MLP neurons of a small language model. Each row is named by its layer, matrix (up: input weights) and neuron, and shows model dimensions 16-143. Each number is 50 + 15 x the weight over its row's rms, rounded and kept within 0 to 99.
After each neuron's rows, "fires on" lists the tokens most often at its 100 highest values on Wikipedia text that the model never trained on.

L4.up50:44 66 69 71 78 42 57 27 52 23 35 49 34 56 58 48 62 76 37 50 42 33 36 53 66 34 51 59 45 45 42 50 32 54 28 31 47 47 52 63 60 57 67 50 52 68 84 59 49 51 52 28 79 69 62 29 23 52 37 37 70 17 49 58 49 59 71 58 46 37 37 56 75 26 60 26 58 68 50 37 38 54 40 66 25 27 43 53 49 32 40 66 41 60 42 35 39 69 41 67 58 61 46 65 79 52 63 61 44 55 28 33 81 45 71 42 35 16 22 51 67 40 46 57 39 29 54 42
fires on: "\n", " museum", " Museum"

L7.up708:36 59 58 35 35 28 45 44 59 77 41 55 60 70 22 49 57 92 60 71 23 15 52 61 27 50 43 62 64 57 31 27 52 70 35 64 60 32 39 56 38 57 37 65 62 43 68 65 53 53 60 70 36 54 29 49 41 68 67 32 59 40 75 73 60 56 49 62 76 57 54 45 49 27 36 38 40 57 57 49 72 26 97 49 64 30 39 24 32 75 23 47 63 40 43 51 46 41 57 50 24 41 47 67 39 49 43 21 55 62 39 56 46 44 44 54 59 55 63 59 53 57 54 74 57 41 71 47
fires on: " of", " for", " to", " with", "–", " as"

L7.up181:15 45 70 53 50 40 65 58 70 46 34 41 42 32 51 68 48 50 35 73 43 54 50 66 63 79 68 57 62 15 63 43 28 31 50 58 45 55 45 68 30 69 54 34 71 45 52 35 52 60 53 43 34 38 36 67 22 59 59 68 42 50 48 36 71 48 66 35 66 45 69 71 54 61 35 11 64 58 51 42 34 68 67 57 43 77 62 33 47 32 45 53 87 32 51 51 42 73 46 59 41 60 48 43 62 46 31 27 46 48 62 49 85 55 14 45 66 58 46 47 54 40 59 60 62 54 44 72
fires on: "0", "\n", "2", " to", "5", "te"

L7.up668:62 41 45 33 66 61 25 18 49 52 23 68 64 64 36 42 36 24 53 71 73 36 65 60 45 57 69 56 28 31 56 64 46 64 72 37 67 45 53 67 55 55 58 48 18 56 56 63 39 21 73 58 59 85 44 38 54 48 44 47 79 33 46 46 64 40 53 53 50 62 38 64 60 46 63 41 89 47 53 58 36 64 51 50 31 58 56 42 48 47 70 37 24 57 58 44 57 44 71 32 46 24 61 51 25 35 40 33 57 56 55 45 45 60 71 45 48 62 54 76 64 51 35 31 60 40 43 68
fires on: "s", "-", " dis", " his", "n"

L7.up308:48 53 56 48 57 28 32 38 59 47 29 36 57 56 33 27 61 57 57 51 40 45 27 58 63 85 56 49 53 56 46 32 57 44 78 42 40 29 50 64 80 69 42 96 42 22 39 83 46 64 67 55 44 60 61 45 45 48 40 44 54 61 79 57 68 54 38 55 67 71 61 57 76 49 70 36 42 42 50 63 40 58 69 46 32 32 34 67 45 54 48 26 48 53 63 48 63 64 42 46 26 35 69 56 54 60 39 38 23 51 47 52 44 43 27 51 47 67 50 41 52 43 26 15 49 50 16 66
fires on: "s", "-", "g", "de", " ", "se"

L7.up557:29 46 35 57 43 48 45 48 36 36 60 40 33 46 53 42 37 54 54 43 66 30 48 55 59 70 45 29 81 33 47 68 28 61 70 52 43 61 43 60 72 73 53 59 32 55 60 67 52 49 47 26 51 41 50 40 33 54 36 79 31 38 77 46 53 62 50 51 40 53 17 68 38 39 61 14 46 60 66 28 35 54 58 51 65 63 18 60 65 63 66 39 70 66 42 46 60 67 53 62 39 40 34 51 73 56 46 32 31 46 34 61 40 39 57 64 49 56 88 39 40 45 21 52 75 51 42 49
fires on: "e", "s", "l", "el", "se"

L3.up289:30 72 62 22 39 50 46 62 45 34 51 56 15 59 49 54 52 61 80 57 54 64 35 42 67 69 60 60 90 36 46 87 61 44 48 74 48 67 26 53 33 55 43 44 31 53 46 35 42 52 58 44 82 43 51 27 38 52 51 27 25 46 32 58 73 47 60 52 45 52 47 51 78 53 33 41 61 43 36 40 59 48 66 36 32 51 47 70 65 40 51 41 35 51 82 59 80 43 49 22 46 46 42 56 38 51 63 50 57 27 68 40 59 68 30 52 43 54 95 49 32 59 50 49 56 35 43 40
fires on: "-", "==", ".", " =="

L4.up378:44 49 41 33 32 67 45 38 24 24 63 51 32 34 55 45 64 66 23 68 45 53 57 44 36 65 78 44 25 40 26 59 51 59 33 72 41 51 28 72 37 47 54 46 51 56 49 41 66 34 70 67 55 45 47 58 52 68 38 61 40 11 44 75 49 54 51 87 30 55 55 31 54 34 44 47 32 17 47 62 44 61 64 56 50 72 53 63 44 37 50 62 51 50 14 16 59 84 38 63 49 52 43 44 35 73 55 65 81 72 62 65 40 52 51 32 20 32 34 53 67 31 45 60 39 57 40 27
fires on: " over", " with", " she", " up", " It", " it"

L3.up308:32 38 56 61 25 61 47 62 61 39 50 68 69 53 54 44 82 75 64 58 36 60 41 44 33 40 59 70 55 45 51 26 46 57 55 40 41 24 20 44 35 62 28 58 36 59 61 82 50 42 55 62 64 55 59 54 51 60 59 56 48 12 66 33 57 72 55 59 69 45 41 37 55 31 41 60 99 49 44 47 64 72 75 68 35 63 56 52 37 46 43 39 41 49 20 34 40 65 35 39 36 54 62 48 83 46 79 50 48 52 43 64 50 45 56 52 55 44 07 63 55 60 56 41 52 44 65 25
fires on: " with", " to", " meet", " named", " behind", " EGY"

L4.up767:80 45 77 37 58 77 33 60 51 49 59 48 61 65 52 80 24 50 36 41 67 56 41 52 67 76 37 34 61 59 66 35 50 58 40 40 50 62 26 49 47 48 53 45 68 38 61 50 44 18 60 65 40 45 53 32 39 50 39 56 35 69 58 66 58 52 51 37 78 36 56 44 32 27 48 40 76 33 28 51 44 58 53 36 57 43 65 63 35 96 51 59 33 13 49 40 65 35 39 57 47 63 51 58 41 41 51 40 55 42 73 56 64 56 32 28 11 52 53 38 36 31 63 68 71 43 17 63
fires on: " it", " They", " It", " they", ",", " is"

L3.up528:40 66 45 24 46 56 50 67 65 48 90 38 29 44 61 34 62 74 57 43 31 87 48 55 55 55 85 53 51 45 63 55 47 41 45 65 72 41 49 50 46 71 63 36 47 48 62 56 66 58 52 28 21 59 60 41 76 70 46 20 60 60 55 54 37 44 43 57 61 36 28 64 53 35 47 28 42 39 54 40 58 46 56 63 65 58 51 72 50 44 34 35 40 28 73 55 60 37 41 49 28 38 48 54 37 60 55 70 54 22 35 40 66 64 38 69 39 22 68 34 46 78 55 85 57 46 72 46
fires on: ".", "AC", " Top"

L7.up748:41 74 48 04 56 43 33 53 53 41 69 35 60 58 60 60 43 56 43 71 26 40 52 44 46 47 67 57 58 50 48 58 51 42 60 56 36 42 53 34 37 68 72 31 24 49 66 38 69 40 51 47 38 17 36 66 65 42 44 63 82 54 76 52 61 73 50 57 10 49 61 46 52 06 44 50 55 62 50 56 43 74 35 44 58 47 48 44 38 44 64 56 44 60 21 55 33 37 39 34 86 63 50 26 39 72 29 42 56 53 56 49 58 45 51 48 50 64 35 48 45 42 49 59 53 42 34 21
fires on: " |", "0", "2", "ir"

L7.up652:21 47 63 16 33 35 78 52 59 44 94 66 43 39 50 41 56 84 47 67 45 50 37 41 61 68 62 58 46 34 51 41 54 76 69 56 63 65 61 78 60 70 28 21 57 43 52 49 56 37 55 64 35 89 73 28 31 48 94 32 30 50 55 56 55 64 45 31 44 47 56 53 21 51 48 53 86 59 28 56 42 30 56 39 32 52 44 38 54 51 47 53 66 43 58 56 48 60 50 61 49 78 55 20 49 38 36 48 70 58 56 56 59 52 42 40 48 56 68 53 58 50 34 44 44 62 35 58
fires on: "s", "es"

L7.up411:56 27 35 26 44 67 70 33 33 61 61 73 42 50 56 42 56 45 62 71 33 80 31 41 60 61 41 59 51 62 59 70 29 43 27 67 58 55 43 43 48 74 52 33 51 89 86 39 68 62 40 72 79 48 38 60 75 76 40 24 41 47 34 49 51 59 32 53 59 58 53 30 39 68 54 55 46 73 09 46 62 72 28 27 56 58 58 53 57 72 46 35 31 30 36 61 42 36 60 60 04 54 66 57 67 31 49 31 51 44 36 28 67 52 57 81 68 62 72 57 48 51 59 63 53 41 48 62
fires on: ".", "1", "2", "3", "0", "4"

L4.up559:49 22 58 51 87 34 33 42 51 67 73 74 54 71 70 56 59 25 55 46 77 63 78 40 70 60 69 56 49 33 42 76 42 48 66 33 28 47 58 74 62 51 28 16 44 49 61 58 43 47 56 45 60 46 46 18 23 37 41 19 44 28 35 43 41 50 58 69 51 46 63 91 40 47 30 77 38 28 57 45 55 49 39 35 56 39 48 27 43 33 47 56 47 71 63 37 63 58 68 60 54 58 53 57 41 59 41 47 15 47 51 66 28 26 33 51 40 61 53 31 59 53 59 46 59 67 63 58
fires on: " |", "_{", "://", " Website", " "

L7.up638:47 44 61 20 56 48 80 12 38 43 47 42 06 46 45 38 08 36 85 35 48 53 58 54 66 70 44 52 34 58 36 44 30 39 55 85 66 46 59 39 57 45 20 64 40 63 54 54 60 24 81 54 36 57 53 40 36 75 59 51 48 29 26 24 53 53 72 34 42 47 54 39 43 35 53 68 51 35 42 84 72 52 37 28 59 47 57 71 30 40 49 58 57 37 39 53 51 48 57 65 56 52 53 27 44 31 58 32 65 44 51 69 67 44 72 62 69 71 70 38 44 48 36 61 51 40 66 55
fires on: "0", "–", ":", ".", ",", " year"

L4.up275:67 61 49 29 66 61 41 73 71 34 42 57 37 53 44 73 38 62 62 43 47 45 55 52 11 45 65 56 41 53 32 40 58 40 58 65 62 43 60 96 23 39 20 72 72 52 68 55 36 50 61 48 36 53 26 29 46 55 48 43 61 70 23 54 51 60 70 42 43 54 33 30 51 48 54 89 70 54 59 66 28 36 44 44 44 70 22 38 19 39 58 69 40 43 21 42 34 54 72 62 58 51 59 38 36 40 51 50 70 50 43 82 46 39 53 54 59 70 53 48 04 74 61 37 54 48 47 48
fires on: "-", ",", "."

L4.up158:59 58 38 58 41 48 22 63 68 55 82 45 63 43 47 49 72 52 59 38 70 28 63 50 73 48 38 36 50 40 38 30 67 56 34 29 46 38 32 41 64 60 49 52 62 61 43 51 46 39 60 41 63 56 36 51 43 48 40 14 89 50 64 70 38 68 44 64 67 37 57 59 49 51 66 54 64 48 29 37 26 70 67 63 78 28 50 26 70 57 41 55 36 41 17 45 52 36 29 71 39 42 50 48 62 40 35 44 38 48 47 33 47 55 48 52 00 41 54 78 52 52 59 43 32 33 47 36
fires on: "}", "{", " \\", "ović", " A", "\\"

L4.up412:30 59 42 65 32 68 41 62 30 51 55 47 50 65 32 65 71 36 43 44 49 63 58 52 45 73 42 61 33 70 47 33 46 43 39 49 87 60 46 35 28 28 51 86 68 41 43 33 42 54 64 59 27 73 21 84 39 73 33 54 44 38 40 36 41 70 83 21 44 49 55 55 54 45 28 67 63 62 18 50 72 83 70 63 53 62 53 38 40 66 48 62 51 70 51 71 31 26 55 55 65 81 30 74 59 58 35 56 43 31 38 34 41 54 44 64 53 30 65 43 45 70 57 56 65 48 55 37
fires on: ",", " with", " by", "ate", " is", " has"

L7.up244:30 54 52 46 39 62 37 56 34 18 14 27 55 55 50 44 82 32 36 43 33 50 22 26 59 37 33 62 37 62 53 56 60 36 44 44 71 18 54 57 45 66 49 44 53 82 45 32 67 41 45 29 45 78 46 63 90 51 50 40 54 37 49 47 39 72 49 58 42 25 48 76 48 35 63 51 39 29 36 56 49 57 48 52 58 50 41 49 50 38 60 27 59 77 36 57 33 36 42 69 91 59 49 24 22 25 21 55 75 40 56 42 29 48 38 50 46 50 68 58 48 37 70 31 59 46 70 34
fires on: "1", " |", "0"

L4.up727:33 31 54 54 51 46 69 60 49 56 39 69 33 92 40 62 45 56 49 44 49 32 48 39 25 26 36 71 61 67 40 48 82 55 45 70 83 45 30 51 34 39 54 61 46 46 58 48 38 49 45 30 52 91 61 55 29 44 52 51 56 52 40 31 66 50 77 22 71 03 63 57 52 44 37 40 65 44 42 56 52 73 60 71 61 62 36 31 70 28 32 64 64 30 50 59 51 30 45 51 63 70 52 56 44 73 36 65 40 43 36 41 65 61 54 50 51 13 65 49 60 59 62 31 46 60 31 61
fires on: ","

L7.up188:29 67 43 57 35 18 59 51 57 38 93 59 48 53 49 26 57 35 69 63 50 66 70 68 73 62 58 73 81 44 40 65 55 27 46 24 51 21 48 58 66 67 28 53 49 31 42 73 45 45 64 65 56 51 56 43 40 59 46 48 23 66 88 59 45 30 29 49 52 51 69 38 56 49 68 58 35 67 52 38 71 64 47 30 36 67 53 38 79 46 46 52 29 57 49 32 14 42 48 53 39 64 41 64 76 57 71 67 45 60 50 61 40 31 41 47 65 26 46 45 29 68 42 57 51 37 57 67
fires on: " ", "ed", " Website", " by", "."

L4.up401:52 80 57 21 55 43 58 33 58 85 40 39 24 30 41 54 67 54 37 55 54 56 44 51 41 34 47 71 36 22 69 52 61 57 56 06 30 50 43 39 76 59 42 43 62 60 75 52 42 58 51 46 30 65 72 57 50 60 47 31 72 69 35 36 68 33 65 35 32 57 49 35 81 40 48 32 58 60 37 67 50 56 52 40 46 31 56 57 63 71 46 48 34 77 63 58 44 35 24 18 31 73 50 49 46 43 65 26 79 53 40 19 33 51 46 55 57 43 73 69 49 70 53 36 45 61 44 57
fires on: "E", "N", "3", "5", "6"

L7.up126:50 33 54 64 60 50 56 48 66 54 56 52 54 46 68 49 46 47 68 65 22 51 49 47 50 44 19 53 35 36 52 51 48 44 62 70 80 27 97 46 34 38 11 39 80 40 42 63 51 48 66 35 65 89 56 68 17 50 41 33 39 54 56 47 47 56 50 60 15 35 57 32 30 51 48 24 71 38 53 62 43 50 38 71 65 44 69 60 49 42 46 59 61 61 51 41 74 56 51 60 64 58 80 23 48 39 53 49 65 43 65 41 63 69 65 83 23 39 57 65 80 30 65 82 48 31 41 49
fires on: "9", "0", ":", " to", "s", "′"

L7.up519:28 42 68 28 71 55 22 66 24 65 37 75 40 50 31 54 34 32 45 61 42 43 56 59 54 71 61 51 58 42 39 71 28 69 31 19 27 45 59 71 47 70 39 54 70 81 50 81 33 35 42 68 34 58 37 39 32 61 32 52 49 41 50 25 57 35 55 29 33 70 62 52 30 34 54 17 36 64 73 46 55 40 35 56 35 48 56 49 68 47 49 57 45 69 53 80 52 53 76 45 29 27 57 50 55 51 31 33 34 61 39 56 74 54 39 46 49 47 56 30 26 38 46 53 57 21 58 59
fires on: " ", "\n", "5", "\"", "1"

L4.up244:53 48 71 70 60 33 75 45 64 48 52 54 58 37 42 25 33 53 37 32 56 50 26 31 41 46 42 57 47 48 61 33 48 68 42 57 60 34 54 67 59 57 44 51 59 80 60 44 61 46 79 27 68 63 73 33 48 60 28 25 46 28 72 39 32 36 29 59 50 60 48 68 52 54 66 34 47 59 46 42 54 39 43 78 09 10 50 67 46 42 95 48 69 50 43 50 45 73 42 37 36 47 61 50 44 35 57 51 57 52 27 54 41 52 46 24 24 46 46 50 59 62 60 49 42 50 35 46
fires on: "\n", ":", "-"

L3.up685:47 68 23 45 48 56 21 45 46 36 63 36 14 88 41 33 34 55 69 22 42 43 43 44 41 30 40 41 39 56 40 54 83 58 20 50 72 73 47 56 54 61 50 51 49 34 77 69 57 39 52 39 58 79 51 60 38 58 44 47 47 43 15 64 57 47 50 66 45 38 47 62 66 30 30 63 38 82 37 64 61 48 45 68 17 43 21 67 48 44 38 73 69 27 31 25 50 59 39 50 65 77 78 33 49 65 85 37 60 59 46 37 61 65 55 59 48 18 57 59 53 56 65 61 38 55 47 60
fires on: ",", "=", ";", ":"

L4.up668:46 72 32 65 59 65 18 49 70 63 50 79 54 46 52 34 53 41 33 50 75 64 34 40 75 49 59 31 36 24 66 64 31 74 39 50 50 52 75 59 63 40 57 72 51 54 44 53 39 51 63 17 53 58 56 60 63 64 29 26 72 54 37 16 37 50 37 85 75 50 44 86 60 56 56 40 77 49 40 54 46 43 41 48 47 36 53 33 44 50 73 69 60 53 53 16 44 44 64 31 40 45 33 55 66 35 62 50 45 54 09 31 51 63 48 53 31 52 34 15 35 48 19 65 56 60 48 45
fires on: " |", "-", "\n", "7", "3"

L4.up24:73 36 30 46 35 65 66 43 74 61 41 67 45 57 52 37 37 42 46 27 38 39 44 33 20 82 53 43 36 39 34 63 63 73 59 50 61 63 41 51 32 63 70 44 64 36 47 47 58 24 47 66 46 69 35 42 74 78 50 33 31 65 55 60 47 65 49 40 72 57 71 24 53 63 47 45 30 59 58 53 61 33 51 50 49 55 72 46 34 64 56 32 57 58 77 56 31 48 48 49 00 38 70 49 69 56 57 56 49 64 37 81 62 62 51 37 58 40 67 65 35 31 54 66 43 51 75 57
fires on: " as", " he", " Ri", " co", " with", ")"

L7.up11:70 57 61 65 44 49 24 48 47 56 63 64 57 63 49 31 47 37 47 53 64 24 47 46 37 48 57 26 49 24 50 58 30 59 43 66 37 21 43 36 37 36 58 44 49 66 51 31 60 48 56 47 59 64 47 25 24 39 57 50 62 78 37 13 61 34 27 50 46 70 64 58 31 69 53 26 58 43 51 29 53 50 82 70 44 59 65 36 72 46 79 53 74 18 28 66 68 55 52 34 45 31 54 36 63 40 40 58 70 34 48 57 57 59 39 29 52 13 93 14 32 69 45 38 47 33 62 72
fires on: " ", " a", " an", "al", "in", "1"

L4.up382:57 64 26 44 62 59 49 61 58 44 34 41 35 47 63 48 50 63 47 46 42 39 41 45 70 67 50 73 23 56 65 59 37 71 55 53 41 44 56 40 36 41 51 78 61 66 43 47 62 19 54 35 44 51 57 75 38 47 59 50 58 55 46 33 32 63 56 82 79 57 72 78 87 37 63 46 42 50 48 61 46 66 32 45 52 64 65 58 63 71 27 70 22 63 68 12 53 48 36 31 38 34 56 75 53 40 32 26 43 45 51 37 39 55 56 41 14 92 42 31 81 24 39 40 66 33 50 47
fires on: ",", "5", "\n"

L7.up304:41 60 15 40 44 47 67 28 45 45 45 35 49 55 19 57 44 64 46 32 46 58 51 33 53 75 62 27 42 32 17 60 76 74 79 46 79 70 38 61 25 45 38 72 30 64 46 44 32 73 76 63 54 29 60 56 33 11 51 60 20 48 50 73 52 41 52 48 35 25 77 90 47 51 47 39 56 49 49 41 48 29 36 35 49 41 13 79 33 41 48 48 49 28 49 45 39 68 60 43 47 57 60 69 55 73 46 63 67 24 39 45 41 40 32 36 65 85 56 39 55 52 42 52 69 54 43 45
fires on: " of", " ==", " ===", "s", "==", ")"

L4.up210:48 56 47 45 34 44 66 41 60 59 47 60 40 56 45 56 57 69 60 69 33 42 32 66 51 66 48 32 58 35 33 51 22 54 42 19 30 61 51 60 62 48 53 30 52 70 65 44 60 36 85 25 46 72 79 58 46 35 45 53 47 39 47 29 47 33 54 55 47 50 54 71 75 62 52 25 28 62 40 72 52 36 54 22 64 48 79 40 74 46 66 30 53 49 86 34 18 61 28 35 30 52 54 41 70 43 45 50 96 59 64 55 36 55 13 36 26 47 44 59 46 54 42 32 71 29 56 60
fires on: "5", "6", "9", "7", "3", " "

L3.up699:42 51 38 56 90 48 82 29 51 43 60 45 45 54 50 33 41 40 56 30 54 74 34 33 22 75 63 59 28 34 20 61 43 47 73 46 50 28 49 65 49 30 42 56 49 65 18 29 71 57 84 25 13 40 42 27 42 68 53 46 40 48 69 61 45 29 34 14 56 60 71 45 58 33 56 63 60 46 65 47 37 38 63 58 46 65 53 26 41 49 31 65 44 24 58 34 47 71 50 44 74 57 53 55 59 66 55 41 60 67 38 58 35 59 72 31 37 58 53 29 47 48 28 70 72 55 52 47
fires on: "===", " ===", " ==", "ci", " Pos"

L7.up523:54 49 53 43 59 52 42 39 79 96 44 41 38 50 51 43 51 34 64 58 33 37 41 19 34 42 32 49 44 41 32 53 39 32 67 41 29 47 19 40 41 60 52 60 47 64 60 79 55 50 35 48 70 74 73 57 25 16 54 37 31 60 42 51 88 40 57 41 53 39 44 32 69 62 61 26 82 67 82 64 57 62 77 51 48 48 73 44 55 27 35 22 55 45 62 28 60 60 59 28 56 45 63 63 47 47 55 09 34 65 35 39 49 59 50 55 61 18 73 46 67 46 46 50 43 49 59 60
fires on: "0", "6", "7", " |", "3", "9"

L7.up353:34 45 62 50 54 58 35 63 54 59 74 48 57 52 53 20 62 47 52 76 65 50 61 68 49 33 41 50 50 18 67 69 32 43 63 18 35 55 45 77 99 48 25 55 50 50 55 51 45 54 53 34 55 73 40 67 52 60 55 52 63 83 60 48 50 30 26 59 71 66 60 55 55 21 49 58 56 58 54 60 16 56 68 56 70 68 74 75 63 20 43 55 22 57 31 41 53 68 49 30 04 27 66 57 57 59 48 37 51 39 60 53 61 36 30 58 61 65 52 54 58 78 40 65 36 29 42 69
fires on: " ", ".", "ed", "c", "top", "'"

L7.up535:52 47 35 52 66 39 43 78 38 45 72 73 48 57 72 47 37 53 44 81 36 47 46 51 41 51 33 40 73 44 38 98 36 40 57 58 52 80 68 70 62 60 20 70 40 64 33 38 49 22 58 55 54 51 45 30 45 69 38 62 59 76 53 53 66 47 56 12 19 36 25 53 48 30 64 29 47 18 54 32 45 35 57 42 42 42 65 41 35 32 63 48 73 50 69 37 49 54 60 56 21 23 60 66 79 54 35 41 51 26 21 50 50 59 46 50 43 60 48 46 53 62 48 54 38 48 57 35
fires on: "==", "ed", "===", "\n", " "

L7.up361:58 47 28 56 29 50 57 45 47 53 52 70 64 67 63 17 50 60 56 47 46 67 59 55 61 74 42 42 45 41 35 57 33 35 56 49 22 46 57 57 81 56 58 35 62 51 83 38 44 30 48 38 48 61 41 42 37 67 17 46 53 45 76 54 58 38 41 37 67 67 28 78 59 58 63 49 28 60 70 46 48 36 59 62 49 65 36 68 52 67 74 72 09 42 45 35 72 52 79 52 48 29 68 39 40 55 51 65 40 41 64 82 67 63 62 53 39 60 42 43 51 64 80 55 49 39 66 89
fires on: " an", "s", "ent", " Sch"

L3.up419:81 41 53 68 49 59 80 79 62 68 64 37 36 47 58 40 29 62 31 45 49 45 47 58 90 49 38 71 54 46 29 30 25 65 44 46 59 40 83 50 54 65 47 54 64 49 54 35 54 27 60 57 55 68 46 51 43 31 76 78 49 53 52 68 35 49 43 67 53 45 65 47 26 52 42 57 61 33 51 36 38 54 33 40 46 49 45 25 69 75 35 53 64 24 57 51 54 52 47 50 47 72 49 19 35 48 42 23 70 62 67 29 38 35 25 16 27 54 57 53 58 54 51 50 62 45 37 68
fires on: " they", " They", " children", " People", " we", " We"

L7.up247:27 37 42 56 58 47 41 51 71 38 21 66 55 48 41 65 48 45 65 60 53 60 75 48 35 55 35 87 47 24 46 73 48 52 47 20 47 45 44 43 39 71 58 57 45 49 47 76 18 22 44 49 53 50 70 43 40 23 81 25 32 69 76 76 56 76 66 55 65 41 26 42 62 25 34 47 90 41 72 61 36 30 46 42 36 55 30 26 41 72 47 38 40 68 24 49 30 43 27 35 31 55 57 36 48 53 56 58 64 37 39 52 56 81 56 58 54 37 55 52 68 63 63 38 38 36 60 40
fires on: ".", "6", "at", "op", "t", "7"

L3.up97:64 52 71 55 58 48 38 68 65 38 68 19 54 35 45 41 43 88 49 44 43 37 63 45 60 53 47 65 31 55 46 49 74 61 66 34 69 90 49 57 79 72 48 26 99 27 45 48 29 32 54 47 48 68 63 64 74 46 62 70 58 14 65 84 36 41 27 54 42 60 72 48 73 18 59 56 59 34 70 59 21 53 56 49 35 37 48 40 58 67 37 34 41 59 49 48 45 69 48 66 21 63 61 39 56 57 43 25 68 45 38 43 29 61 31 40 40 49 28 43 42 54 46 53 23 47 40 58
fires on: "s", "res", "ors", "ers", "les", "ants"

L4.up730:32 33 48 66 50 54 46 33 54 36 49 56 44 59 48 66 61 43 32 62 63 46 41 26 58 56 38 44 51 63 37 08 54 58 27 57 61 57 48 57 61 37 53 43 50 51 56 49 23 35 43 23 45 35 47 60 69 29 33 44 40 43 44 77 52 57 46 42 37 28 42 79 55 57 46 31 42 64 42 53 37 64 28 73 84 56 71 52 44 11 68 66 60 54 71 29 37 36 68 39 55 66 54 36 40 31 55 58 45 59 53 65 52 63 27 41 51 97 50 75 21 52 58 50 34 64 18 34
fires on: "w", "wi", "sp", "be"

L7.up528:43 57 45 54 71 44 50 40 36 54 48 57 75 72 61 25 61 27 09 75 95 50 40 69 58 30 54 39 42 42 72 54 45 52 31 41 57 52 39 54 39 54 45 57 34 68 58 50 53 80 34 57 47 57 70 45 61 31 41 43 42 42 43 64 70 57 70 71 47 37 65 71 75 62 38 36 62 44 47 59 71 44 30 66 61 34 70 44 41 51 45 36 51 52 29 55 63 55 83 40 28 22 65 53 49 57 39 45 62 62 51 64 49 65 55 46 51 64 25 41 49 53 50 10 79 57 30 22
fires on: "s", "-", "han", "ar"

L4.up51:65 61 50 46 65 77 43 58 49 57 56 56 73 66 37 40 68 45 52 44 78 31 51 23 56 58 56 55 65 63 49 36 58 59 33 23 39 45 48 56 52 29 13 61 27 63 45 16 50 22 52 35 76 74 46 25 48 52 48 20 51 68 52 35 46 45 30 71 56 50 52 59 58 43 44 34 58 34 68 55 23 34 55 19 59 19 47 35 52 40 37 84 32 68 56 57 65 61 64 35 65 50 49 62 54 78 40 28 61 51 34 54 68 45 58 43 47 62 44 41 27 44 65 54 31 46 67 42
fires on: " |", " ", "\n", " Gu", " D"

L3.up402:59 55 69 51 56 42 53 56 31 62 45 47 48 26 60 62 33 55 68 54 61 25 43 65 45 46 68 39 64 34 46 55 36 43 56 67 42 58 54 60 45 38 38 70 71 74 90 39 63 46 49 58 45 85 64 56 44 56 69 70 74 58 61 42 59 25 52 47 14 11 52 52 43 54 48 39 52 30 37 39 50 56 44 45 71 65 75 48 61 79 54 62 26 19 86 25 53 45 31 21 50 56 42 47 40 47 45 56 54 51 78 42 51 50 52 54 49 59 37 22 58 62 63 59 44 25 60 43
fires on: "|", "9", "6", " Japan", " Pakistan", " Beijing"

L3.up438:69 37 42 37 64 52 27 55 42 57 67 42 58 36 68 30 68 71 35 32 36 45 41 48 73 43 51 40 11 45 64 28 47 38 53 41 36 74 67 34 68 55 33 43 66 41 60 67 54 21 56 57 60 63 60 23 23 37 67 36 45 59 65 44 46 32 44 40 58 54 45 28 30 51 44 54 52 52 35 54 27 41 45 46 50 34 82 63 86 72 56 43 39 58 67 51 29 59 64 61 57 61 35 46 63 32 27 42 47 77 51 67 46 64 48 22 33 39 36 33 55 39 36 56 45 51 39 63
fires on: "s"

L7.up137:39 46 62 66 53 35 41 48 31 62 46 49 68 52 35 57 33 33 65 43 32 39 52 27 39 34 41 50 43 67 44 62 34 46 67 65 24 23 38 43 55 59 61 58 42 69 41 43 60 70 57 31 57 45 66 55 54 20 32 43 42 54 29 41 46 41 49 48 10 76 63 57 84 73 34 53 52 67 68 47 44 64 42 56 65 54 64 41 76 52 35 81 57 58 52 59 59 58 57 33 77 41 71 62 26 41 63 33 50 59 20 74 61 62 50 52 37 27 71 37 81 68 57 23 74 35 32 45
fires on: " ", "-", "r", "8"